config.yaml
d_mlp: 704
positions: "learned"
parallel_block: true
init_std_o: 0.00552
final_lr_fraction: 0.0
steps: 6251
MLP neurons of a small language model. Each row is named by its layer, matrix (gate and up: input weights) and neuron, and shows model dimensions 64-191. Each number is 50 + 10 x the weight over its row's rms, rounded and kept within 0 to 99. A neuron's up and down rows have the sign that makes its largest values positive.
Before each neuron's rows, "fires after" lists the tokens most often just before its 100 highest values on Wikipedia text that the model never trained on.

fires after: "p", " p", " app", " s", "ers", "v"
L10.gate354:41 49 44 46 35 58 45 43 43 68 40 54 57 30 44 41 51 54 50 49 46 51 63 38 48 43 46 63 51 56 52 54 42 63 64 40 25 33 33 36 58 68 38 59 56 43 66 46 48 45 60 55 52 49 57 36 46 53 61 56 62 54 60 49 51 38 55 44 53 57 52 58 42 39 56 28 48 64 60 41 56 66 25 71 35 38 50 55 40 67 42 35 53 31 55 30 65 40 55 58 36 45 55 43 52 51 43 59 49 41 58 64 52 65 62 54 47 32 52 35 43 59 54 50 62 46 66 50
L10.up354:52 56 57 58 44 48 47 48 45 52 65 65 55 51 71 49 31 64 43 46 46 50 59 59 66 45 53 53 50 53 49 44 72 55 61 36 34 35 32 46 43 47 38 51 43 44 56 54 54 37 46 48 47 42 49 40 48 53 60 59 70 53 52 54 58 39 52 63 59 56 55 46 55 54 48 53 45 50 48 48 48 47 44 44 60 39 29 60 63 65 39 45 56 47 59 64 60 45 46 44 26 35 40 53 71 47 40 65 41 48 25 58 37 33 27 63 56 29 71 43 55 49 70 29 30 36 53 48

fires after: " p", "r", "ra", "p", " cont", " con"
L9.gate273:48 45 49 59 49 57 46 43 37 54 39 48 50 47 60 45 46 56 59 40 56 58 27 70 39 36 51 63 53 60 51 62 48 60 61 44 31 52 67 37 59 65 56 71 44 67 47 45 44 59 42 55 64 60 50 17 63 47 54 64 51 61 64 58 46 63 34 49 45 57 52 58 45 48 45 38 51 53 51 45 61 59 46 63 43 56 51 62 34 55 42 51 59 61 66 38 36 41 53 45 46 48 37 54 51 52 43 57 40 42 53 58 59 46 46 59 46 44 41 29 53 55 41 57 55 58 58 52
L9.up273:50 51 64 52 49 70 63 70 36 57 48 38 55 43 60 35 30 52 49 37 46 55 52 53 42 53 60 68 48 60 46 37 39 21 56 39 47 40 58 55 54 53 32 51 45 52 44 35 62 56 53 57 35 51 75 56 62 33 53 60 59 47 58 47 59 52 55 60 61 55 49 60 42 64 46 52 60 60 44 54 56 60 43 72 47 45 40 52 41 48 36 56 51 46 45 59 75 33 38 42 31 44 38 50 57 63 39 43 41 52 55 39 67 48 65 71 71 41 35 44 51 54 37 52 28 56 48 67

fires after: " P", " C", " D", " d", "\n", "=="
L8.gate58:57 52 36 37 44 58 63 61 40 52 47 41 51 49 62 49 52 61 42 50 65 56 46 58 65 57 32 56 61 60 40 56 51 41 60 53 48 50 50 62 60 68 40 64 22 57 35 61 49 58 35 30 47 59 58 44 44 52 53 42 50 49 58 40 46 49 50 35 47 40 57 47 30 32 48 54 59 58 45 54 57 48 50 80 64 56 19 46 48 43 59 41 51 38 47 54 66 57 43 43 25 57 33 67 61 63 57 52 46 61 39 47 53 54 35 63 50 65 30 37 45 34 59 57 45 39 58 58
L8.up58:56 55 53 40 49 46 40 47 15 58 47 59 53 72 63 63 43 58 38 50 49 61 48 28 38 46 27 43 35 55 33 66 55 54 31 50 47 46 48 51 28 45 66 44 40 62 59 64 50 54 54 41 48 38 53 56 48 44 47 39 48 51 47 54 48 70 49 49 53 53 44 50 38 34 55 47 45 40 44 52 52 39 64 42 49 63 51 45 36 53 32 52 49 52 53 56 53 54 35 55 58 47 50 53 31 41 41 42 57 48 55 39 43 38 46 63 46 51 44 52 30 47 48 39 41 54 42 50

fires after: "p", " p", " P", " app"
L11.gate505:40 44 50 56 51 47 52 57 44 42 61 48 50 52 43 57 47 50 38 39 50 62 44 41 47 42 58 37 45 46 78 58 48 75 51 39 50 31 45 57 46 53 58 65 49 64 52 65 39 49 38 50 60 53 52 53 48 55 54 55 51 54 55 56 62 48 54 47 40 62 59 45 55 49 41 37 59 56 57 47 67 56 66 59 40 56 49 38 42 30 30 36 55 44 39 40 47 66 58 42 21 62 44 52 61 64 32 33 31 39 59 56 37 56 40 57 57 40 37 30 59 37 64 57 59 37 60 52
L11.up505:50 45 52 50 48 62 53 59 48 42 30 42 60 38 55 52 52 58 44 34 71 37 46 55 67 48 47 51 52 57 55 56 45 37 49 37 45 43 39 68 41 53 50 47 45 44 43 45 51 59 57 57 36 48 55 49 58 66 58 75 58 56 63 49 44 52 46 48 46 48 52 59 44 53 34 49 46 52 50 49 53 69 55 37 48 67 43 37 47 35 39 51 34 57 43 30 50 59 51 49 36 55 52 63 43 60 36 57 57 40 59 50 40 64 55 63 63 42 60 35 67 54 59 61 38 55 64 47

fires after: "ver", " V", "v", " M", "er", "ab"
L7.gate31:34 25 42 49 68 53 39 40 61 49 69 50 56 45 45 53 23 61 48 50 54 45 41 42 41 45 52 57 62 46 59 45 55 40 47 45 47 38 45 44 48 71 57 44 49 56 45 38 49 44 54 64 64 48 38 47 39 56 48 64 71 51 30 42 35 88 53 36 51 58 45 44 42 43 31 53 30 47 34 55 37 48 52 44 48 72 30 39 59 37 54 42 50 52 47 66 53 36 46 59 51 46 54 71 43 51 55 23 52 49 47 57 47 46 55 55 38 45 57 53 42 70 55 50 55 58 38 43
L7.up31:49 28 48 59 62 52 56 56 58 40 48 50 42 49 53 58 21 39 44 60 76 54 50 49 59 48 59 60 59 50 49 51 60 46 51 51 63 55 61 70 65 54 51 62 59 29 38 47 62 35 36 63 45 45 39 46 49 56 52 44 60 49 44 31 51 62 47 46 56 56 58 48 45 65 36 58 46 23 40 59 46 48 46 48 75 83 43 49 52 53 42 39 52 49 35 60 48 58 45 59 59 58 66 64 34 59 50 43 45 48 49 64 47 39 54 44 56 33 58 61 54 63 56 54 60 38 44 45

fires after: "op", " ", " C", "y", "th"
L3.gate365:50 47 67 47 37 45 43 40 50 63 54 37 50 54 58 63 49 53 59 40 51 41 59 50 55 47 46 41 62 65 42 45 45 44 61 50 45 56 48 48 58 45 49 31 53 74 57 57 31 44 47 56 41 55 52 59 55 42 83 47 52 53 41 53 42 36 40 47 49 66 35 47 44 50 49 44 51 69 49 42 55 70 44 72 62 46 41 48 38 41 61 59 57 55 57 68 51 26 48 39 54 57 40 74 42 57 36 51 56 42 49 44 69 45 43 57 45 36 41 63 45 54 41 55 38 50 55 66
L3.up365:36 54 53 50 44 60 53 52 53 41 53 21 63 57 57 53 53 44 52 37 36 52 45 52 47 63 58 52 61 55 53 39 57 43 46 49 33 59 62 46 63 41 67 53 31 50 61 41 36 56 52 64 68 47 46 35 44 42 63 66 35 41 32 61 65 51 39 50 63 56 50 49 56 45 58 71 51 52 39 47 55 61 59 44 51 55 49 42 44 52 58 67 83 52 35 54 49 51 41 40 29 75 51 43 54 45 55 52 53 53 41 53 69 44 57 45 54 69 62 60 46 30 50 49 69 46 41 59

fires after: " m", " f", " th", " w", " W", "th"
L7.gate122:36 53 49 45 64 35 42 65 55 56 45 58 41 36 45 53 52 68 65 41 47 66 54 63 61 37 52 58 51 51 30 43 43 53 49 40 46 30 51 57 56 45 37 49 56 50 40 62 50 49 50 31 51 45 58 34 69 51 43 68 53 60 56 55 49 53 57 45 57 44 64 32 37 36 30 71 62 73 53 60 33 54 54 42 52 44 58 47 52 71 70 65 49 52 50 50 39 43 57 35 66 65 52 49 47 50 65 35 51 46 57 52 66 71 54 63 50 53 57 43 61 46 58 67 58 46 45 45
L7.up122:49 61 32 72 26 53 51 51 43 55 52 48 41 44 47 51 49 33 41 53 36 63 43 66 55 42 49 38 51 40 33 57 39 40 48 53 67 48 66 52 55 42 61 27 58 55 43 48 43 62 50 28 61 47 59 58 68 33 31 49 60 58 65 62 48 65 46 57 47 59 39 27 35 65 59 59 48 41 56 55 62 68 44 53 49 47 44 61 27 62 47 56 49 49 60 37 34 33 46 44 52 64 45 47 53 49 42 56 48 51 36 58 62 41 47 54 50 46 53 57 40 34 57 29 43 46 42 67

fires after: " p", " P", " M", "P", "re"
L9.gate347:44 45 52 56 51 62 43 41 23 54 61 46 54 39 59 57 47 54 46 39 59 59 54 34 63 54 29 48 36 54 41 61 48 41 55 57 56 31 52 51 35 49 51 51 46 56 32 50 46 29 54 57 56 58 55 48 62 26 70 60 65 46 59 52 51 71 49 56 55 59 60 47 47 53 38 41 30 56 46 48 45 63 63 57 67 40 53 47 26 55 46 53 67 59 63 66 55 51 49 48 26 46 33 47 49 54 35 47 53 37 54 65 64 51 54 64 51 42 43 36 34 51 33 46 36 57 48 61
L9.up347:49 42 45 47 38 43 55 40 43 54 37 84 45 45 71 52 45 46 49 50 41 60 50 55 69 63 60 29 48 66 69 60 57 61 56 42 51 36 53 51 40 48 55 46 29 50 47 51 56 45 44 46 40 46 57 49 53 47 37 72 45 46 42 44 49 47 63 48 60 61 33 59 32 44 45 55 61 55 62 46 54 61 48 46 53 61 55 50 40 68 51 59 48 46 46 59 47 45 58 52 51 57 55 26 59 33 34 69 56 60 53 43 48 51 52 41 22 56 47 39 66 48 65 56 54 59 52 51

fires after: " c", " m", "c", " v", " ch", " H"
L2.gate44:49 47 52 51 60 47 57 35 54 53 54 48 43 64 68 54 46 46 64 48 61 63 48 44 49 44 48 43 27 58 56 55 54 59 65 49 45 40 49 37 44 58 50 47 35 72 47 55 39 56 65 50 54 52 43 36 55 53 54 38 61 56 43 51 30 44 54 46 60 48 69 64 50 53 68 46 55 52 34 46 44 68 39 75 38 44 58 60 42 49 55 68 47 59 45 45 52 46 41 64 50 57 50 56 55 56 58 41 48 51 42 41 60 52 44 45 43 60 46 48 24 50 51 38 48 44 26 47
L2.up44:53 37 37 42 43 49 55 57 36 44 45 44 53 52 49 50 60 58 52 61 38 43 40 51 38 52 48 38 67 53 51 61 45 48 33 51 19 45 50 64 48 48 52 26 40 82 61 64 44 54 48 48 45 58 57 50 45 49 62 63 66 46 40 45 39 57 47 52 70 63 56 42 70 39 57 55 46 55 56 56 46 62 57 67 49 53 54 31 43 58 36 69 52 41 48 54 63 58 58 50 41 50 39 40 62 45 58 36 33 33 47 46 47 45 46 77 58 48 41 41 42 57 49 54 57 42 51 44

fires after: " o", " In", "amp", "es", " in", "as"
L2.gate435:60 36 40 34 57 61 43 68 52 57 44 43 38 58 51 65 46 56 64 36 61 67 73 47 36 42 41 47 55 41 38 35 60 65 72 45 47 39 56 50 51 58 63 54 39 58 28 60 50 54 50 39 42 35 45 50 50 39 56 40 64 42 71 44 56 40 40 48 48 50 65 49 58 54 58 43 54 48 53 60 48 61 54 45 41 58 29 44 50 45 65 32 63 39 41 52 71 52 46 63 55 62 60 40 51 50 39 50 64 50 31 53 44 55 38 57 54 63 54 54 32 38 49 57 36 42 47 56
L2.up435:45 48 36 52 74 31 60 56 42 62 68 54 55 44 49 38 38 47 58 66 50 51 55 53 39 33 46 51 42 58 41 56 57 57 48 60 56 33 46 57 67 51 48 52 55 55 35 69 40 42 42 48 60 62 44 30 56 43 63 55 50 35 37 65 56 51 50 54 50 53 40 68 60 55 53 41 61 43 45 47 63 50 49 48 64 61 56 34 60 45 51 46 59 44 65 56 60 55 54 57 57 30 41 71 48 44 58 56 45 46 48 58 59 36 38 55 49 49 45 42 58 52 49 48 53 46 58 41

fires after: "p", "r", " P", " p", "ra", "ubl"
L9.gate131:51 58 50 59 65 51 32 52 45 35 55 60 63 32 60 57 47 47 41 31 59 46 44 44 54 42 39 59 47 60 51 52 40 53 59 25 37 63 45 45 65 59 42 59 58 46 58 50 42 42 71 54 58 73 37 44 51 49 50 49 61 63 55 61 51 56 63 34 50 55 64 52 58 61 39 47 46 53 45 42 48 58 56 51 55 45 44 42 38 59 47 66 67 59 26 53 33 50 37 54 31 45 38 37 39 56 50 53 46 48 59 75 44 58 52 58 43 64 41 43 40 74 42 39 30 44 44 44
L9.up131:66 44 31 49 56 61 40 55 64 59 51 69 48 54 43 51 62 50 56 34 51 39 45 38 40 59 39 51 64 46 54 67 63 45 42 49 43 40 52 56 59 53 39 41 64 50 58 60 47 50 39 52 51 54 45 39 46 46 40 46 40 57 43 39 55 48 46 58 47 48 51 59 45 74 20 61 70 65 67 44 47 65 64 30 53 60 53 44 41 60 50 44 45 33 49 65 42 43 71 43 52 57 51 30 59 37 64 51 38 53 36 69 52 68 48 70 46 50 47 55 40 39 41 53 48 52 60 58

fires after: ",", " w", "h", "th", "ue"
L12.gate97:28 64 47 35 58 44 43 56 45 64 50 43 46 33 40 50 50 52 48 60 44 58 54 74 63 50 40 51 42 48 39 48 36 53 45 48 42 37 38 51 53 54 58 52 40 50 44 47 57 49 44 47 49 41 40 42 49 43 65 67 66 43 42 44 74 60 61 43 56 48 50 50 52 34 46 49 60 50 49 59 55 53 40 52 56 37 52 45 42 41 49 34 58 54 57 59 40 39 52 42 46 61 46 64 51 51 49 48 51 63 44 54 72 64 36 61 36 42 47 45 56 60 38 52 41 60 48 50
L12.up97:39 51 49 47 64 38 56 43 49 46 55 49 64 44 54 40 48 52 40 44 46 58 45 57 43 52 43 43 46 35 57 42 26 35 49 47 38 50 53 63 55 52 65 36 50 68 35 71 53 49 33 36 33 46 53 41 69 32 52 56 73 59 67 54 49 65 50 54 43 61 40 52 60 54 48 36 42 52 64 47 39 57 39 54 37 60 61 54 40 38 79 41 52 48 68 61 35 42 75 42 42 61 52 45 57 63 57 49 51 47 56 73 46 60 51 52 43 32 52 61 33 61 37 62 27 33 45 46

fires after: "–", " (", "-", "D", "===", " \""
L2.gate634:48 53 37 50 50 54 56 36 56 57 57 32 45 50 37 53 57 48 54 47 40 66 43 38 43 36 44 37 47 52 37 38 64 46 55 32 40 48 78 41 48 45 55 55 65 48 53 72 50 62 51 43 32 42 40 49 63 48 67 39 54 53 53 44 36 49 39 49 56 59 42 51 69 48 39 54 45 52 47 45 42 48 55 63 53 30 53 35 49 55 53 69 58 48 48 64 62 50 50 46 38 45 37 38 67 57 55 46 43 66 61 57 64 53 40 47 61 37 66 56 37 61 49 51 40 48 43 46
L2.up634:56 35 56 44 49 44 59 43 42 59 57 53 65 66 42 52 60 57 48 43 33 64 44 51 51 59 55 59 35 41 42 50 62 34 41 55 52 58 54 40 50 55 42 63 56 38 33 53 58 55 54 56 53 43 48 56 38 59 57 47 48 60 37 39 35 67 51 45 33 32 37 59 53 70 50 37 42 38 29 52 51 51 52 51 58 51 51 45 31 56 50 53 45 51 48 55 56 39 69 24 49 44 31 83 69 40 58 41 56 49 59 61 46 65 29 50 36 37 44 42 49 44 52 62 54 40 66 45

fires after: " p", " in", "p", "-", "|", "c"
L12.gate269:34 47 67 56 49 42 61 68 61 49 50 35 37 48 37 46 49 65 55 45 33 65 52 61 35 50 49 43 48 59 54 44 55 54 60 44 41 46 49 46 54 76 47 46 55 41 52 41 48 62 47 73 53 52 41 41 54 45 48 51 57 69 64 65 58 67 44 43 42 53 45 60 42 48 40 38 43 50 59 32 54 52 40 63 56 47 26 52 27 49 62 30 58 48 73 43 43 50 45 74 34 48 53 37 57 61 39 58 41 44 48 55 37 56 45 54 59 33 53 60 31 53 61 36 46 47 64 63
L12.up269:48 71 57 39 47 53 85 52 43 40 53 44 34 37 34 41 42 25 43 53 56 64 49 55 42 48 45 54 38 27 40 33 42 32 47 49 46 59 33 53 59 55 43 42 63 50 55 39 40 54 59 59 56 52 39 54 59 44 55 51 52 60 48 55 50 63 54 50 38 56 66 53 49 68 27 45 53 41 36 41 43 48 47 60 51 45 56 57 19 55 38 44 45 41 36 51 48 40 45 53 46 56 37 42 51 59 35 55 47 69 41 51 51 53 63 53 66 71 45 53 59 61 56 56 53 45 42 66

fires after: "t", " in", "ot", " bec", "ur"
L3.gate346:48 49 66 56 50 40 45 46 50 55 66 43 58 35 45 47 51 54 46 51 54 33 31 60 40 35 26 51 42 61 60 62 53 51 49 49 41 55 54 57 48 54 39 48 51 66 46 30 47 52 56 54 35 44 44 54 55 59 51 27 38 51 48 56 23 57 48 65 35 54 51 51 43 54 51 47 56 49 42 44 56 49 48 25 45 26 49 53 62 50 75 69 57 61 47 44 52 30 54 60 47 41 59 74 48 47 54 72 68 57 53 46 43 36 55 45 40 47 43 57 58 55 55 46 49 52 49 47
L3.up346:60 51 69 51 57 47 50 61 32 46 69 47 51 55 35 41 50 49 41 50 62 49 47 51 64 50 57 54 32 38 57 54 59 47 58 59 60 48 52 34 41 59 47 43 40 58 52 56 57 38 52 56 44 56 54 29 57 47 53 64 46 56 34 70 48 59 69 47 58 48 66 36 47 30 51 52 47 51 44 45 39 50 53 56 43 53 29 55 52 45 57 44 51 34 68 46 61 56 35 71 46 70 42 30 43 36 64 51 36 51 26 39 55 36 57 47 48 52 31 55 52 64 36 53 50 43 61 46

fires after: " t", "r", " ro", " T", "t", "ur"
L3.gate48:42 46 66 53 49 40 38 54 58 53 54 39 60 37 36 63 60 57 51 56 35 40 36 58 49 53 37 65 50 80 40 37 35 53 61 59 44 51 60 51 54 66 37 53 41 73 56 38 37 46 65 52 40 45 44 44 44 65 59 46 52 45 52 47 28 59 36 63 52 63 41 52 62 58 51 44 54 45 48 51 53 55 25 55 63 43 43 46 46 45 45 53 57 45 50 49 52 51 52 56 41 46 59 55 52 51 41 55 63 68 62 50 52 40 62 55 28 51 43 47 60 34 46 55 32 46 46 56
L3.up48:46 50 38 57 53 50 41 44 42 45 49 50 48 44 56 44 72 55 49 64 46 53 39 45 45 42 60 40 69 71 60 48 43 44 49 70 54 55 56 45 55 70 55 45 51 65 59 52 34 51 58 54 60 65 44 39 44 35 51 31 18 51 60 64 35 57 44 63 36 45 63 62 51 37 58 57 52 43 46 47 59 54 50 45 52 46 44 58 50 64 45 55 64 49 50 54 53 64 46 68 68 48 47 41 40 53 27 53 44 69 59 33 50 57 77 58 57 70 47 49 71 40 47 54 40 52 46 61

fires after: " p", "h", "r", "c", "ec", "ar"
L9.gate76:41 56 48 50 55 52 62 36 56 55 71 50 63 33 49 48 54 51 62 63 45 56 60 53 58 71 54 47 67 55 54 63 58 60 43 43 40 52 23 51 48 45 44 61 63 70 48 53 60 50 51 43 37 56 61 54 53 61 49 52 56 49 35 45 55 51 69 40 35 47 64 46 60 44 48 47 48 83 67 58 57 62 46 59 65 48 51 47 38 48 51 47 42 50 69 56 44 60 65 51 37 56 45 41 51 27 51 64 42 44 41 53 53 52 49 59 41 42 58 50 54 48 65 49 59 51 48 57
L9.up76:55 31 55 50 55 45 40 37 65 48 67 50 44 39 79 64 37 53 38 55 68 53 61 37 51 46 41 61 55 49 45 68 60 66 41 66 59 48 40 45 42 32 49 35 46 42 45 71 51 54 56 57 48 57 32 61 57 56 66 36 48 51 59 52 49 55 57 45 49 65 53 32 61 43 47 44 25 61 46 38 28 52 45 45 57 37 59 62 41 48 36 44 41 65 65 45 47 48 43 36 25 28 41 30 36 65 35 61 60 42 55 50 41 69 31 58 40 61 44 55 43 47 43 55 45 56 59 41

fires after: "c", "s", " c", " p"
L11.gate673:53 57 62 72 60 64 54 41 60 51 71 47 47 36 60 33 48 51 56 50 48 49 51 61 63 49 58 62 40 46 67 47 46 56 41 61 43 60 46 61 59 60 29 63 57 58 63 39 33 65 58 58 31 53 48 58 64 51 54 50 71 53 67 43 40 47 44 58 51 56 67 45 66 55 36 57 49 64 57 56 53 53 61 65 44 41 48 37 60 61 48 67 45 62 53 32 42 51 45 69 49 33 31 32 71 38 49 59 60 43 63 44 63 46 47 59 59 56 54 41 27 55 44 50 44 44 57 50
L11.up673:65 32 43 61 49 37 43 29 53 61 48 50 48 39 75 56 51 43 50 48 41 50 65 47 49 62 38 57 62 55 52 58 66 56 55 36 58 46 51 48 53 50 54 38 38 66 45 41 45 58 43 57 40 36 51 57 26 47 48 53 38 56 28 58 63 65 52 38 52 59 35 45 56 56 31 52 43 56 62 45 47 61 37 53 38 52 64 30 40 41 29 49 61 32 40 46 57 59 59 90 38 43 55 39 54 28 33 41 40 44 56 55 43 61 39 62 49 50 48 57 45 49 51 74 70 53 48 29

fires after: " Al", "ro", " c", "l", "s"
L9.gate311:54 43 55 71 47 51 25 51 57 50 56 49 54 42 46 36 52 37 41 53 49 69 52 55 61 54 53 46 66 45 38 51 44 56 56 47 49 34 70 51 37 54 57 37 49 62 31 49 41 48 46 38 58 44 55 53 61 58 38 55 67 60 60 38 46 54 39 45 43 47 46 40 52 48 51 55 43 52 69 69 50 60 32 52 62 51 39 65 42 53 54 51 53 48 48 48 44 69 57 67 47 54 41 48 43 45 39 58 64 66 56 58 55 53 39 46 53 36 58 36 43 50 54 37 40 55 39 52
L9.up311:47 46 48 59 52 40 38 44 54 44 46 53 56 58 65 49 62 44 36 62 34 55 53 58 40 38 57 58 47 52 64 40 47 64 56 68 36 61 51 28 53 58 54 62 28 39 47 41 61 56 55 47 54 42 51 59 35 40 61 66 41 46 60 36 62 33 50 42 49 30 57 57 44 43 49 59 50 51 50 54 53 46 58 51 48 48 50 51 66 26 50 51 41 56 54 67 40 51 56 29 40 63 63 70 64 46 42 28 69 40 62 54 64 62 42 61 60 62 42 37 46 55 47 58 45 52 66 48

fires after: " D", " P", " T", " C", " re", " un"
L8.gate209:41 40 31 51 32 49 44 64 37 51 45 54 47 30 48 65 42 63 43 48 56 59 54 58 42 54 36 52 75 57 53 39 47 27 48 46 58 51 57 74 41 53 40 38 34 45 57 49 47 45 51 59 60 42 34 63 68 49 38 62 47 62 56 56 47 55 52 51 47 52 58 41 62 53 50 60 41 53 48 47 77 52 47 51 69 46 27 38 38 59 58 36 40 61 59 60 56 48 47 33 33 55 31 54 63 69 59 37 66 53 49 40 42 57 56 55 45 65 39 63 51 44 64 45 47 42 46 44
L8.up209:55 27 38 47 33 46 43 49 48 66 80 51 49 57 74 54 25 57 77 52 46 52 39 49 57 60 56 45 61 45 59 63 47 48 39 61 63 56 67 54 46 50 40 45 43 61 66 40 40 59 58 53 47 52 39 50 52 41 43 44 43 35 41 53 53 65 30 53 53 54 41 58 49 36 64 57 32 59 55 43 56 39 48 47 53 55 47 53 45 44 47 51 68 55 66 39 52 64 42 54 55 54 52 55 50 31 42 46 58 39 59 43 43 51 53 52 47 64 57 49 48 56 59 59 54 45 57 46

fires after: " (", "-", " E", " \"", "C", "=="
L2.gate340:33 44 49 36 46 41 61 60 50 48 63 35 55 44 43 53 55 39 48 46 47 58 54 61 55 63 49 52 44 59 36 38 48 57 51 53 37 42 69 37 50 64 58 46 47 47 36 66 51 45 53 41 46 46 60 48 63 37 61 46 75 63 27 41 32 51 30 37 44 59 57 60 59 46 46 38 64 55 49 43 47 51 58 63 38 39 45 42 48 41 53 50 37 60 55 52 62 55 56 39 31 25 38 44 62 61 72 44 59 62 52 48 36 77 50 50 54 61 64 28 42 42 53 42 49 32 50 44
L2.up340:47 30 35 55 53 55 51 57 36 61 58 49 36 61 40 50 41 56 42 41 59 64 40 45 54 63 51 53 25 73 29 45 46 55 44 61 31 35 57 50 41 50 64 49 59 59 52 44 54 62 51 40 54 54 44 46 60 39 65 50 50 40 35 62 53 57 44 53 55 53 47 54 58 44 41 51 37 52 46 54 52 52 51 38 52 49 47 41 51 54 47 61 49 59 57 51 59 61 47 24 32 45 68 47 55 52 43 23 59 61 60 59 59 56 46 59 62 30 43 49 45 48 32 57 42 54 49 38

fires after: "p", "ag", "ol", "i", "ra"
L10.gate226:56 41 44 44 52 36 54 49 64 61 34 49 48 55 51 32 42 55 57 47 47 51 55 63 43 23 34 48 56 46 46 46 51 53 61 46 52 53 79 30 51 62 63 64 51 53 55 61 61 42 74 66 60 44 63 24 56 55 36 50 57 52 67 53 60 42 49 42 40 58 58 71 59 41 42 31 47 73 57 48 56 46 44 59 56 66 50 52 37 45 44 52 49 51 59 37 58 40 46 40 39 43 49 34 47 49 45 58 48 29 54 60 43 57 60 54 61 56 41 46 47 68 47 44 56 51 48 59
L10.up226:56 48 53 62 54 51 33 65 55 28 25 52 66 42 57 52 39 58 60 63 64 41 31 35 58 48 55 59 55 54 58 40 35 43 52 44 30 54 49 46 49 46 35 59 51 60 53 55 41 58 61 71 52 57 63 37 63 39 69 33 49 39 51 52 56 49 49 54 52 42 53 70 67 52 34 55 48 41 37 42 70 60 46 62 56 47 61 47 38 68 54 50 52 38 56 41 43 58 57 50 49 29 35 35 59 58 58 61 56 61 54 47 55 58 51 36 45 59 45 34 44 41 25 47 38 61 50 66

fires after: " A", " r", "amp", " st", "as"
L2.gate694:44 53 58 31 33 61 33 50 41 36 55 50 43 43 62 63 62 49 77 49 43 46 54 53 25 42 57 49 42 43 51 52 36 49 64 53 46 47 53 38 50 35 65 68 40 49 54 53 42 41 54 33 45 40 64 43 48 47 63 59 64 59 40 61 43 40 41 53 68 42 58 35 50 33 46 49 58 50 66 62 46 57 45 44 58 50 42 44 39 51 78 45 60 64 47 54 49 51 39 72 36 70 58 48 62 54 55 56 41 71 42 46 74 55 46 68 44 47 58 62 37 50 51 53 43 39 45 37
L2.up694:55 44 49 55 64 52 55 67 38 55 49 47 43 57 38 41 55 48 41 55 55 60 53 51 59 43 48 44 32 60 47 47 67 32 37 49 64 28 44 66 46 64 38 47 54 56 56 55 49 45 64 66 54 61 39 46 60 38 53 51 50 64 45 50 42 55 53 38 57 34 69 60 53 55 57 45 43 43 34 48 57 49 74 42 42 25 70 65 48 50 45 61 55 45 60 35 53 73 55 48 59 43 57 51 35 47 64 58 64 38 55 50 48 35 65 41 52 37 53 46 31 57 59 63 24 31 55 62

fires after: " c", " B", "l", "ist", " C", "w"
L4.gate691:40 49 45 56 45 47 35 64 38 47 47 32 42 40 44 61 39 55 58 48 46 57 52 48 36 53 32 58 53 60 41 47 37 21 53 38 51 51 66 59 58 53 44 56 53 49 39 47 39 46 56 46 63 35 61 56 49 56 50 40 57 56 59 57 51 41 44 47 54 52 55 52 66 58 38 43 49 62 66 55 61 70 39 49 69 50 29 52 42 50 56 53 48 55 38 44 61 58 47 59 53 54 48 63 60 66 35 47 57 40 60 48 40 67 46 60 49 34 61 40 63 36 46 37 41 63 41 43
L4.up691:63 42 50 30 66 46 49 64 55 63 39 69 56 53 60 38 63 60 39 47 51 56 72 57 70 51 68 57 49 57 49 63 55 58 45 59 34 55 47 51 42 47 64 49 32 62 59 57 55 41 51 41 40 61 53 36 39 39 45 51 41 38 51 41 48 50 59 54 33 57 58 55 36 31 59 64 65 45 57 63 46 43 67 41 41 45 53 53 66 61 52 44 57 67 42 67 27 60 49 45 40 56 37 61 71 37 44 33 63 61 42 51 58 49 42 40 50 69 49 46 33 37 69 57 45 31 50 59

fires after: "ver", " v", " V", "o", "ic", " al"
L10.gate420:44 53 49 31 68 62 52 49 43 47 57 45 48 43 81 44 54 68 71 52 43 41 54 57 37 56 47 53 55 23 42 62 60 38 48 44 48 48 48 67 30 54 63 47 56 51 58 62 36 43 49 59 58 50 53 45 46 45 33 63 45 61 46 53 43 66 56 45 40 39 25 44 47 52 51 60 37 64 45 42 43 54 40 54 56 57 42 57 67 36 49 53 37 56 54 63 54 39 44 39 52 70 50 75 62 34 42 39 66 58 56 55 56 54 42 43 33 45 55 39 40 49 57 58 52 49 38 53
L10.up420:65 57 60 58 52 57 49 55 49 48 51 55 50 46 42 47 54 38 53 61 74 53 57 58 68 49 48 61 52 56 51 24 58 46 51 57 47 40 57 61 56 56 51 45 48 29 47 59 63 42 43 66 60 43 60 54 48 59 56 43 51 33 36 40 80 56 48 58 56 33 52 52 49 52 46 37 41 64 54 50 33 53 48 58 53 45 59 41 50 38 62 37 66 54 42 38 74 67 44 57 59 44 76 71 52 33 57 51 61 56 48 60 54 36 52 44 57 49 54 51 46 37 63 61 34 48 27 60